python train.py --n_layer=16 --d_model=320 --vocab_size=2048 --norm="rmsnorm" --qk_norm=false --attn_scale=0.177 --init_std_o=0.0 --beta1=0.95 --lr_head=0.0175 --decay_shape="linear" --final_lr_fraction=0.05 --seq_len=1024 --train_tokens=367700000 --steps=11222
MLP neurons of a small language model. Each row is named by its layer, matrix (gate and up: input weights) and neuron, and shows model dimensions 256-319. Each number is 200 + 30 x the weight over its row's rms, rounded and kept within 0 to 999. A neuron's up and down rows have the sign that makes its largest values positive.
A block is one neuron, or neurons of one layer that tend to fire together. After each block is what it responds to, as a language model described it from the Wikipedia text at the highest values.

L10.gate265,193,234,220,176,175,223,231,195,170,208,172,178,207,221,260,201,208,157,216,230,191,187,234,223,242,214,192,203,232,162,173,214,135,252,195,228,239,216,263,225,203,210,272,185,187,184,236,138,220,241,206,192,188,251,225,216,263,170,243,240,239,155,247,224
L10.up265,203,223,249,144,191,205,170,158,232,139,185,206,218,213,196,184,223,146,251,178,172,174,229,251,155,202,232,181,167,133,223,185,186,210,208,228,215,165,198,222,189,240,217,197,206,163,243,187,196,201,169,214,223,187,155,207,231,189,191,157,267,157,237,197
L10.gate515,233,221,216,229,145,193,167,234,218,123,156,191,238,231,245,213,237,233,209,228,190,214,199,170,220,233,222,176,192,181,179,178,186,216,172,151,204,216,214,245,213,203,191,219,182,211,229,168,220,176,156,217,200,192,299,250,233,200,217,225,198,202,154,216
L10.up515,230,212,252,175,181,198,190,203,216,178,191,188,232,141,215,158,222,263,243,207,138,195,233,256,243,207,177,198,178,209,142,176,232,221,225,167,204,209,166,236,178,201,170,200,207,162,186,206,192,267,188,138,225,156,193,206,155,154,203,173,180,181,204,250
Closing subword pieces that complete adjectives or participles, often predicates after is/are/not, e.g. elas-tic, influent-ial, conserv-ative, plott-ed, forbid-den.

L10.gate20,170,225,179,199,138,239,176,157,189,245,192,187,192,147,230,219,217,192,194,246,181,199,189,178,159,171,228,202,204,176,190,151,151,158,185,189,219,240,209,221,223,210,244,200,235,255,156,168,209,193,236,219,231,249,192,253,232,261,214,178,195,194,179,211
L10.up20,203,149,202,159,184,187,197,209,156,205,234,269,182,163,266,244,241,245,194,180,160,217,235,183,201,200,270,181,191,176,220,211,156,244,223,172,191,220,226,197,185,229,192,215,197,213,137,186,233,129,185,204,182,187,175,215,175,206,209,225,184,182,184,196
L10.gate491,258,214,171,164,180,215,203,225,253,204,236,144,183,186,203,170,195,195,239,224,186,223,161,186,162,209,173,211,255,165,220,205,188,177,201,241,168,199,148,222,207,151,148,178,151,200,158,205,207,167,235,215,202,198,192,222,184,226,189,166,207,177,242,170
L10.up491,183,262,183,229,231,140,212,207,197,221,269,243,269,212,165,225,187,205,136,147,262,202,196,125,191,234,255,191,188,187,191,219,206,247,167,199,183,219,201,170,213,174,191,188,139,185,147,176,250,173,141,238,216,205,247,248,207,113,167,217,236,192,178,185
The closing pipe or line break at the end of a Wikipedia table row, usually after numeric cells such as stats or scores, e.g. 40 | 5 |.

L10.gate78,230,168,160,202,149,174,151,185,232,221,187,218,219,226,194,133,181,153,234,130,227,187,199,208,182,198,216,204,209,204,161,220,202,224,205,223,175,180,169,173,244,178,212,215,171,222,213,187,228,185,152,173,227,216,161,240,209,169,194,215,149,248,166,188
L10.up78,183,199,207,186,230,277,230,214,172,187,187,204,210,173,177,159,215,224,198,180,149,197,219,187,144,172,215,200,213,228,208,189,233,180,243,205,202,234,201,207,221,186,203,176,223,175,194,225,247,190,217,186,131,162,267,205,230,212,185,138,176,229,197,192
L10.gate719,166,213,157,164,206,226,135,185,179,207,219,205,183,184,213,138,204,186,193,205,265,232,176,173,194,204,210,207,163,148,163,223,195,166,212,271,229,207,182,262,234,215,289,194,233,206,210,219,192,191,218,198,180,210,193,248,223,227,189,207,155,215,251,185
L10.up719,235,178,191,214,168,182,166,198,167,151,155,210,206,244,228,162,223,149,213,211,204,149,132,172,189,185,230,204,188,180,214,217,196,164,187,181,222,190,199,235,218,212,231,227,191,162,248,180,214,216,161,237,170,208,228,224,186,212,247,181,188,245,213,157
The first word-piece of a place name after in, of, through or a comma (in Bo·livia, in Qu·ezon), and the of in phrases like city of and State of.

L13.gate110,205,174,204,192,221,218,233,185,211,211,195,220,191,197,200,191,211,164,194,179,196,214,205,262,116,206,194,197,175,218,202,280,194,194,211,165,150,197,194,250,219,183,236,218,190,222,227,179,173,262,292,158,263,224,152,189,218,171,223,205,214,164,210,201
L13.up110,175,212,214,227,185,208,192,168,202,189,201,197,184,207,205,217,141,216,160,225,226,178,235,205,211,150,191,197,169,190,231,209,207,226,192,275,164,135,209,125,181,258,235,216,212,200,189,198,151,209,206,240,232,204,187,161,245,241,151,191,225,187,188,146
L13.gate123,212,198,202,210,192,151,178,167,178,170,218,222,247,189,227,208,193,205,152,212,209,209,201,201,194,238,209,230,245,156,220,149,222,166,230,207,217,231,225,171,171,218,218,176,246,212,192,215,168,256,176,170,214,132,212,174,179,187,209,157,156,166,212,161
L13.up123,152,223,200,231,218,217,227,230,243,215,130,159,182,220,194,261,217,232,166,215,189,172,150,211,207,219,173,195,204,177,216,236,215,182,213,197,207,190,219,236,197,174,167,200,144,215,218,200,187,160,180,142,187,191,253,207,178,248,171,178,188,197,206,233
L13.gate135,228,153,198,207,191,215,151,211,189,149,172,217,234,180,198,169,227,208,194,212,223,206,215,203,214,222,241,183,182,160,233,209,200,301,172,257,192,275,139,187,224,198,251,159,188,229,245,229,202,184,233,218,127,178,207,241,229,193,219,230,202,196,243,235
L13.up135,193,227,216,218,186,203,192,198,178,196,208,192,223,244,240,242,280,204,199,215,188,198,172,212,121,213,285,193,211,173,184,225,206,192,199,220,193,156,166,222,215,237,169,201,232,237,192,219,264,183,189,194,196,197,237,243,192,183,209,209,224,181,171,221
L13.gate136,202,185,251,212,187,210,217,216,222,245,200,204,220,177,184,199,208,219,212,232,207,204,204,179,208,179,222,244,191,205,218,222,136,210,191,167,172,226,174,250,165,188,170,185,198,174,195,178,230,179,97,177,177,206,206,186,253,238,179,185,252,256,199,170
L13.up136,173,196,231,203,134,176,155,174,205,238,200,226,174,191,189,262,222,253,227,164,182,203,274,205,214,222,188,216,207,158,274,212,214,192,220,211,160,273,187,211,220,232,205,217,254,193,203,180,215,209,166,176,167,174,223,205,187,251,171,251,142,232,189,208
L13.gate178,225,225,185,218,190,163,207,187,223,258,183,175,246,167,225,203,156,162,145,240,146,215,190,162,163,244,193,210,185,134,224,150,222,221,228,188,156,209,224,221,207,187,161,200,220,208,226,229,224,210,166,174,200,229,188,183,209,190,199,205,218,180,210,226
L13.up178,194,245,276,183,151,189,220,180,169,188,168,160,176,172,185,209,234,244,228,146,194,224,233,214,199,163,213,197,222,227,209,186,234,214,206,148,175,190,251,200,165,215,137,157,216,245,237,210,164,205,152,204,199,260,212,187,197,181,212,140,197,190,189,202
L13.gate214,143,235,182,221,190,185,162,186,201,195,223,271,217,208,146,185,186,223,211,177,187,199,182,177,217,193,196,193,216,183,220,209,189,252,200,242,153,182,185,201,211,227,213,210,244,239,189,195,168,211,189,162,150,177,123,148,229,259,205,240,129,225,228,173
L13.up214,207,183,142,169,213,148,173,224,200,140,160,168,210,234,190,168,171,147,191,268,194,214,223,212,202,214,195,199,222,153,204,231,192,194,219,211,158,165,171,235,147,155,189,203,183,269,215,153,205,212,171,192,174,206,204,183,236,193,184,164,213,195,191,189
L13.gate231,229,187,196,136,234,139,229,204,164,231,202,195,239,170,173,203,199,227,200,207,203,240,223,135,203,242,145,190,173,155,184,158,218,190,259,176,223,161,240,201,212,169,185,181,196,209,212,213,156,198,136,210,254,272,244,175,202,185,192,189,186,128,179,189
L13.up231,185,220,175,183,203,169,169,208,167,228,163,213,181,154,201,208,146,255,208,237,191,216,143,194,204,171,133,178,182,138,161,258,181,171,204,183,187,238,208,192,172,225,215,225,216,198,206,196,212,244,126,185,276,200,221,218,194,212,176,192,268,175,137,194
L13.gate501,161,156,212,182,199,198,216,165,196,217,241,161,196,171,145,239,248,184,209,166,244,183,186,160,210,206,208,179,213,241,244,185,211,259,225,175,218,162,171,238,245,183,204,250,188,205,237,209,236,217,101,180,172,159,225,237,213,236,160,153,240,195,162,225
L13.up501,136,229,240,183,233,213,217,117,170,162,169,104,205,204,198,230,273,224,180,154,224,178,227,233,181,158,157,239,203,198,232,247,210,187,210,179,205,163,207,220,188,204,166,209,198,228,193,162,228,243,221,226,206,211,187,167,172,163,184,171,175,170,256,187
Pipe separators between cells in wiki tables of sports standings, election results and statistics, mainly after a number; also scattered mid-word fragments in prose.

L13.gate111,159,218,186,203,175,268,151,160,176,236,220,191,233,253,173,182,200,217,239,207,202,171,234,221,175,132,232,146,238,217,240,132,163,203,269,269,190,203,161,144,223,195,226,163,232,222,248,226,179,204,168,235,221,192,180,203,201,203,189,193,252,202,174,199
L13.up111,171,197,246,194,195,204,242,143,205,194,221,224,245,153,222,220,196,219,226,198,167,225,159,190,213,176,168,194,170,225,171,174,212,157,194,192,194,252,242,212,187,243,191,195,199,106,185,252,226,167,186,230,134,151,172,215,193,190,190,264,241,190,189,188
L13.gate423,180,224,226,198,182,199,206,113,166,152,231,197,239,193,268,216,239,163,213,172,209,160,213,205,179,284,220,192,244,244,256,243,194,186,180,236,173,218,195,204,230,175,183,231,205,215,208,195,164,168,214,190,260,168,140,229,194,155,242,223,242,195,228,213
L13.up423,193,197,210,215,173,185,187,182,204,125,194,227,214,226,214,271,255,219,246,205,196,215,163,210,214,222,275,180,222,201,197,157,194,154,246,245,179,188,192,226,189,173,233,201,129,179,224,236,195,206,171,195,241,225,195,169,194,226,233,202,199,184,275,109
L13.gate424,190,221,171,176,180,184,178,167,205,220,213,228,203,180,268,193,196,169,194,209,204,215,202,219,188,214,227,189,194,190,234,176,177,250,237,226,178,187,216,202,232,193,227,153,221,198,221,233,173,201,155,237,210,223,199,219,204,198,253,178,186,225,228,241
L13.up424,173,228,191,232,124,213,192,263,254,223,161,234,138,179,172,187,182,188,185,235,215,199,208,262,254,215,231,191,250,153,239,159,165,179,214,193,207,187,190,233,198,181,225,199,143,192,194,230,198,260,237,199,227,227,187,241,140,175,240,273,205,194,236,186
L13.gate600,156,219,215,233,193,219,220,178,195,230,224,243,244,234,221,198,210,261,245,182,237,223,153,239,201,260,163,172,230,193,213,166,158,226,234,262,207,176,174,176,207,198,212,106,231,160,188,184,228,187,139,231,178,271,211,217,218,147,232,169,234,173,199,252
L13.up600,157,206,197,193,239,221,249,128,193,169,246,206,210,204,233,210,190,172,202,142,182,200,229,241,180,255,177,188,223,213,216,206,156,190,240,202,207,189,241,249,190,166,207,172,167,175,224,175,222,236,185,267,228,207,142,160,187,176,289,230,257,207,153,205
L13.gate749,238,176,233,188,164,234,207,131,163,167,237,210,247,218,251,198,234,171,211,195,211,193,155,132,224,222,187,208,273,236,201,205,203,199,201,189,204,181,197,203,288,221,236,226,199,184,185,145,216,182,205,168,221,226,176,196,231,226,179,202,203,197,176,181
L13.up749,217,214,225,224,185,220,237,140,179,197,215,164,210,254,212,212,205,155,189,183,158,202,203,160,215,210,206,161,196,180,236,217,220,198,209,243,184,187,254,197,154,212,222,211,161,123,264,259,145,164,262,191,226,211,173,183,221,206,225,225,219,188,171,150
L13.gate775,186,235,190,221,167,190,183,176,158,251,162,199,211,201,239,178,180,180,201,192,144,141,149,179,184,244,204,189,268,172,209,212,149,189,243,216,190,209,212,203,245,243,188,192,226,189,200,148,230,137,207,206,214,195,142,215,216,222,148,217,198,200,207,160
L13.up775,226,234,215,220,180,139,179,158,160,152,154,206,229,154,227,235,222,195,188,212,155,205,170,214,163,237,264,199,144,212,240,186,138,240,224,240,198,232,184,229,240,206,196,202,172,197,183,195,153,221,224,154,157,167,207,203,197,212,232,219,208,178,232,182
L13.gate792,164,187,204,206,182,209,243,171,206,195,226,208,209,237,202,180,224,206,196,117,185,166,155,237,218,240,158,210,253,163,172,205,174,221,244,232,151,180,160,233,257,185,205,224,175,178,207,195,176,192,188,188,182,179,205,157,208,145,191,200,217,166,209,221
L13.up792,236,193,157,229,171,211,209,246,179,263,158,191,205,235,216,185,199,145,215,182,219,176,161,221,167,210,250,182,167,233,251,170,183,203,240,242,219,254,175,203,197,216,179,217,155,226,197,191,148,186,195,181,184,229,210,171,173,233,121,246,235,213,232,224
L13.gate806,263,236,242,178,139,210,217,157,264,167,250,176,226,224,242,193,148,175,227,229,228,250,227,175,198,196,245,193,191,214,209,208,212,175,258,283,233,249,249,217,193,183,226,237,214,154,212,200,166,162,186,252,154,242,200,184,255,177,192,199,169,172,250,214
L13.up806,183,188,190,215,251,216,180,213,207,217,223,164,214,194,207,211,252,188,231,225,164,198,169,197,214,185,122,148,186,201,198,280,193,186,233,142,186,237,241,221,179,190,211,171,203,187,153,188,209,225,219,200,213,170,176,221,209,172,172,296,174,185,207,251
Past-participle endings or whole participles in passive or reduced-relative use, usually followed by by or in, e.g. owned, operated, built.

L7.gate485,170,179,211,162,184,157,168,182,144,167,254,177,222,235,237,252,181,173,206,204,240,241,202,181,189,183,184,214,202,195,179,185,146,229,223,244,232,202,202,210,165,200,196,211,211,199,159,200,239,207,249,199,187,155,198,243,230,228,135,194,272,246,189,195
L7.up485,170,161,252,199,154,193,190,187,146,204,236,206,203,196,197,196,198,231,209,230,210,196,206,171,202,207,233,229,194,237,215,183,211,234,207,177,193,141,255,228,172,216,159,230,254,193,188,256,251,153,174,231,200,264,247,195,202,214,225,230,220,226,187,176
L7.gate501,223,194,193,165,153,203,196,213,155,209,201,247,156,187,191,246,142,157,222,165,224,199,197,232,169,156,173,147,171,190,262,210,169,215,180,180,253,243,163,247,211,216,203,166,214,177,207,150,198,156,159,171,185,148,174,184,234,222,222,170,230,130,220,181
L7.up501,183,163,217,222,192,195,195,220,210,165,200,240,231,169,248,212,212,202,195,140,174,149,188,210,212,198,229,223,179,229,181,182,168,191,197,152,236,231,187,177,185,166,175,208,177,245,195,191,196,178,154,238,177,229,194,190,274,246,200,179,162,166,237,191
L7.gate539,225,167,205,156,175,159,184,191,210,222,235,239,230,164,234,229,224,227,156,187,156,203,270,204,186,205,168,194,177,245,204,185,200,186,217,184,210,217,241,195,197,196,148,206,185,160,200,233,213,213,156,193,224,222,200,198,244,180,267,187,204,231,138,249
L7.up539,233,197,229,243,180,169,230,186,180,229,200,217,237,175,199,179,194,169,245,160,232,173,204,203,192,179,201,175,151,193,104,215,211,172,233,234,164,205,224,209,165,185,179,206,174,221,250,231,210,210,229,216,219,141,164,151,208,180,215,174,214,205,231,177
L7.gate714,227,182,171,212,250,210,171,180,145,144,210,154,195,257,244,201,252,197,191,115,209,228,158,204,166,162,169,191,185,200,191,203,175,228,246,162,251,274,166,211,219,214,228,209,221,201,173,175,227,222,192,236,226,196,173,204,234,217,159,208,231,212,221,246
L7.up714,265,198,164,153,212,170,193,243,145,209,238,187,225,221,174,174,180,125,184,251,244,202,190,219,159,131,183,204,188,171,222,144,188,158,190,248,237,191,207,197,207,186,179,261,265,199,175,238,228,225,192,268,187,196,229,165,206,187,135,188,144,216,273,206
Inner fragments of words split into pieces, strongest on "as" in increase/increasing and "ten" in extended, plus apostrophes before s.

L7.gate149,188,149,198,202,140,238,222,187,195,234,181,199,205,198,241,248,174,207,162,197,161,225,200,239,223,199,179,163,226,202,190,221,203,195,195,195,233,164,187,215,189,184,208,147,214,186,143,165,221,198,209,217,188,270,215,227,234,196,241,151,161,226,184,217
L7.up149,179,234,190,176,164,246,178,233,208,199,173,161,176,174,193,255,179,235,220,204,202,220,187,192,214,220,189,185,167,166,168,219,187,197,215,231,188,192,189,303,204,235,212,151,204,156,212,215,220,185,196,219,229,223,205,191,167,176,197,163,160,215,252,134
L7.gate159,152,192,180,240,193,249,198,174,185,164,222,226,212,183,235,160,203,161,196,192,188,193,190,171,215,191,148,215,264,223,209,201,154,202,155,197,231,195,192,197,241,220,238,199,200,154,234,191,202,117,232,200,169,194,172,226,211,185,233,163,202,218,222,171
L7.up159,249,197,202,235,226,227,235,177,188,183,238,208,166,239,160,151,207,215,181,182,196,216,168,191,171,184,227,185,190,175,259,191,202,220,200,201,117,226,238,165,206,227,244,209,201,220,128,213,211,147,244,158,174,183,204,146,238,147,197,230,218,259,182,208
L7.gate171,193,174,149,256,197,222,228,195,201,201,166,261,235,224,282,149,165,196,171,187,177,185,174,227,227,232,134,153,265,243,162,202,200,217,207,198,195,213,201,208,210,217,198,185,181,272,220,200,197,168,151,194,137,249,202,246,215,175,236,171,199,217,210,213
L7.up171,164,175,207,232,239,201,188,196,200,216,257,142,233,220,163,197,200,253,231,139,213,236,184,216,218,189,255,217,213,205,227,184,126,256,232,241,191,238,153,185,189,213,216,233,185,217,175,200,205,219,246,206,191,181,166,156,234,222,196,198,197,174,199,220
L7.gate620,230,204,148,141,166,235,180,124,163,186,194,183,182,232,211,160,162,203,169,221,185,190,160,239,199,129,207,202,196,197,205,234,202,225,204,186,168,224,185,206,217,205,224,157,218,147,170,186,234,146,175,186,202,303,197,174,176,228,221,186,221,180,134,178
L7.up620,198,206,189,230,195,210,115,198,179,133,175,236,201,252,182,153,204,163,146,196,191,203,182,274,192,140,214,189,170,209,198,208,167,208,223,197,156,243,220,198,203,172,202,182,169,177,192,179,177,241,161,215,220,189,279,187,211,233,225,221,161,164,227,142
Past-participle verbs and their ending pieces after was/were/been, often about events being held or things created: held, creat-ed, organ-ized.

L13.gate31,173,169,178,212,178,225,182,212,219,177,162,251,167,233,220,158,188,209,176,199,253,214,214,144,236,162,199,227,211,221,179,211,199,202,209,202,196,181,208,225,208,234,228,191,166,211,238,217,249,183,206,166,213,208,194,208,213,225,187,266,231,159,258,212
L13.up31,193,198,218,254,187,203,181,169,198,160,134,235,189,144,170,181,236,200,168,244,214,223,173,234,214,165,235,202,186,216,223,191,178,229,177,190,239,215,199,241,185,192,170,208,240,211,231,219,141,171,221,221,174,213,190,188,213,187,189,232,170,209,195,191
L13.gate82,209,206,215,228,181,265,154,188,193,164,226,198,183,231,272,164,169,168,138,182,195,180,217,162,190,163,197,208,205,197,225,247,231,270,159,251,257,179,199,174,198,217,179,251,242,268,218,209,245,226,191,184,182,180,204,235,271,244,217,185,195,217,224,235
L13.up82,241,186,185,139,133,182,163,177,196,174,199,189,163,249,188,197,168,191,149,162,136,205,220,219,203,181,232,228,185,202,194,232,222,187,168,201,235,172,176,182,204,154,143,190,215,190,257,155,211,209,203,161,240,186,189,203,116,246,260,185,191,133,230,230
L13.gate314,190,213,285,178,191,180,219,228,209,219,250,221,240,237,247,230,223,128,206,230,200,158,197,227,209,161,239,191,246,201,150,215,161,217,166,151,179,153,193,170,215,193,221,200,219,204,214,196,264,187,189,203,160,162,178,213,183,212,198,214,192,196,213,237
L13.up314,146,190,151,221,210,196,190,218,179,167,185,122,222,155,148,198,182,223,153,260,227,191,180,206,156,232,203,174,188,183,178,169,196,148,203,131,208,184,243,203,172,185,221,210,219,179,164,176,217,172,168,194,168,261,207,170,232,174,182,166,250,224,240,167
L13.gate330,256,263,221,175,220,192,208,165,195,216,200,229,262,245,237,226,202,205,195,153,245,199,242,160,184,230,200,213,200,225,166,202,200,216,228,184,191,178,191,169,227,181,153,202,213,203,174,196,201,152,161,240,190,145,216,193,195,226,211,234,180,119,194,245
L13.up330,283,240,165,220,221,223,193,230,210,159,218,215,167,221,182,215,198,197,208,132,238,242,200,208,186,202,206,217,178,206,251,199,264,235,189,172,171,183,203,197,203,161,253,230,216,163,151,228,210,146,183,201,187,212,230,242,214,241,187,212,233,209,189,155
L13.gate432,187,220,197,189,195,234,195,103,156,210,245,213,192,228,195,176,215,199,205,162,271,193,249,226,190,155,204,265,209,201,203,134,176,208,208,188,207,196,194,185,255,151,204,192,255,242,208,228,233,230,212,177,199,158,200,174,176,196,207,212,223,175,214,241
L13.up432,231,213,265,146,194,179,159,194,177,158,233,205,245,253,199,195,196,160,176,199,242,126,210,187,178,209,222,218,227,175,215,133,224,189,149,208,239,269,171,181,221,186,234,212,262,227,200,199,240,167,188,154,199,183,192,225,243,192,190,226,239,146,175,202
L13.gate659,253,192,181,190,197,207,201,199,122,152,170,173,215,256,167,151,205,137,249,201,193,224,207,197,159,213,262,256,161,217,152,215,166,203,214,188,212,203,176,219,237,166,224,146,232,225,210,219,206,157,210,186,202,201,162,196,233,180,188,127,199,214,219,237
L13.up659,179,248,179,207,164,167,209,208,179,216,159,187,258,177,182,174,210,190,182,200,143,177,157,240,118,207,197,120,162,247,200,238,232,134,187,209,222,238,204,153,215,198,221,236,195,215,188,220,220,267,204,211,215,228,175,174,252,148,176,214,178,218,215,228
L13.gate755,231,198,196,145,133,254,214,159,203,174,179,208,207,187,191,204,210,181,179,187,202,174,245,196,199,194,188,151,227,199,213,112,235,192,231,267,203,185,203,179,258,184,223,152,206,223,225,197,190,252,177,210,212,214,206,213,209,241,149,201,165,204,240,212
L13.up755,199,198,139,245,187,221,170,197,238,190,191,163,161,259,164,147,215,204,158,223,230,229,254,199,144,171,196,185,191,243,257,183,190,185,156,162,141,201,168,201,209,236,260,198,228,173,203,153,224,166,257,205,183,205,180,178,156,222,210,167,215,166,207,199
L13.gate777,193,260,185,180,168,179,162,158,183,219,238,232,243,215,195,182,172,198,211,205,207,231,234,204,208,189,288,220,145,228,186,189,205,219,174,242,239,188,180,212,267,180,273,254,202,191,185,205,239,237,160,217,204,194,233,259,206,194,173,252,238,201,195,178
L13.up777,184,171,198,196,186,210,248,227,192,198,198,208,201,276,198,243,178,169,194,154,201,187,182,170,191,189,274,186,231,162,140,246,188,203,219,194,152,202,200,193,187,246,213,216,230,194,187,227,239,190,148,201,183,215,209,240,203,168,216,157,238,208,220,169
First word piece of country, state or city names in lists (Ma-uritania, Gu-inea, Mi-nas), plus decimal points and unit abbreviations (mi, GB) in tables.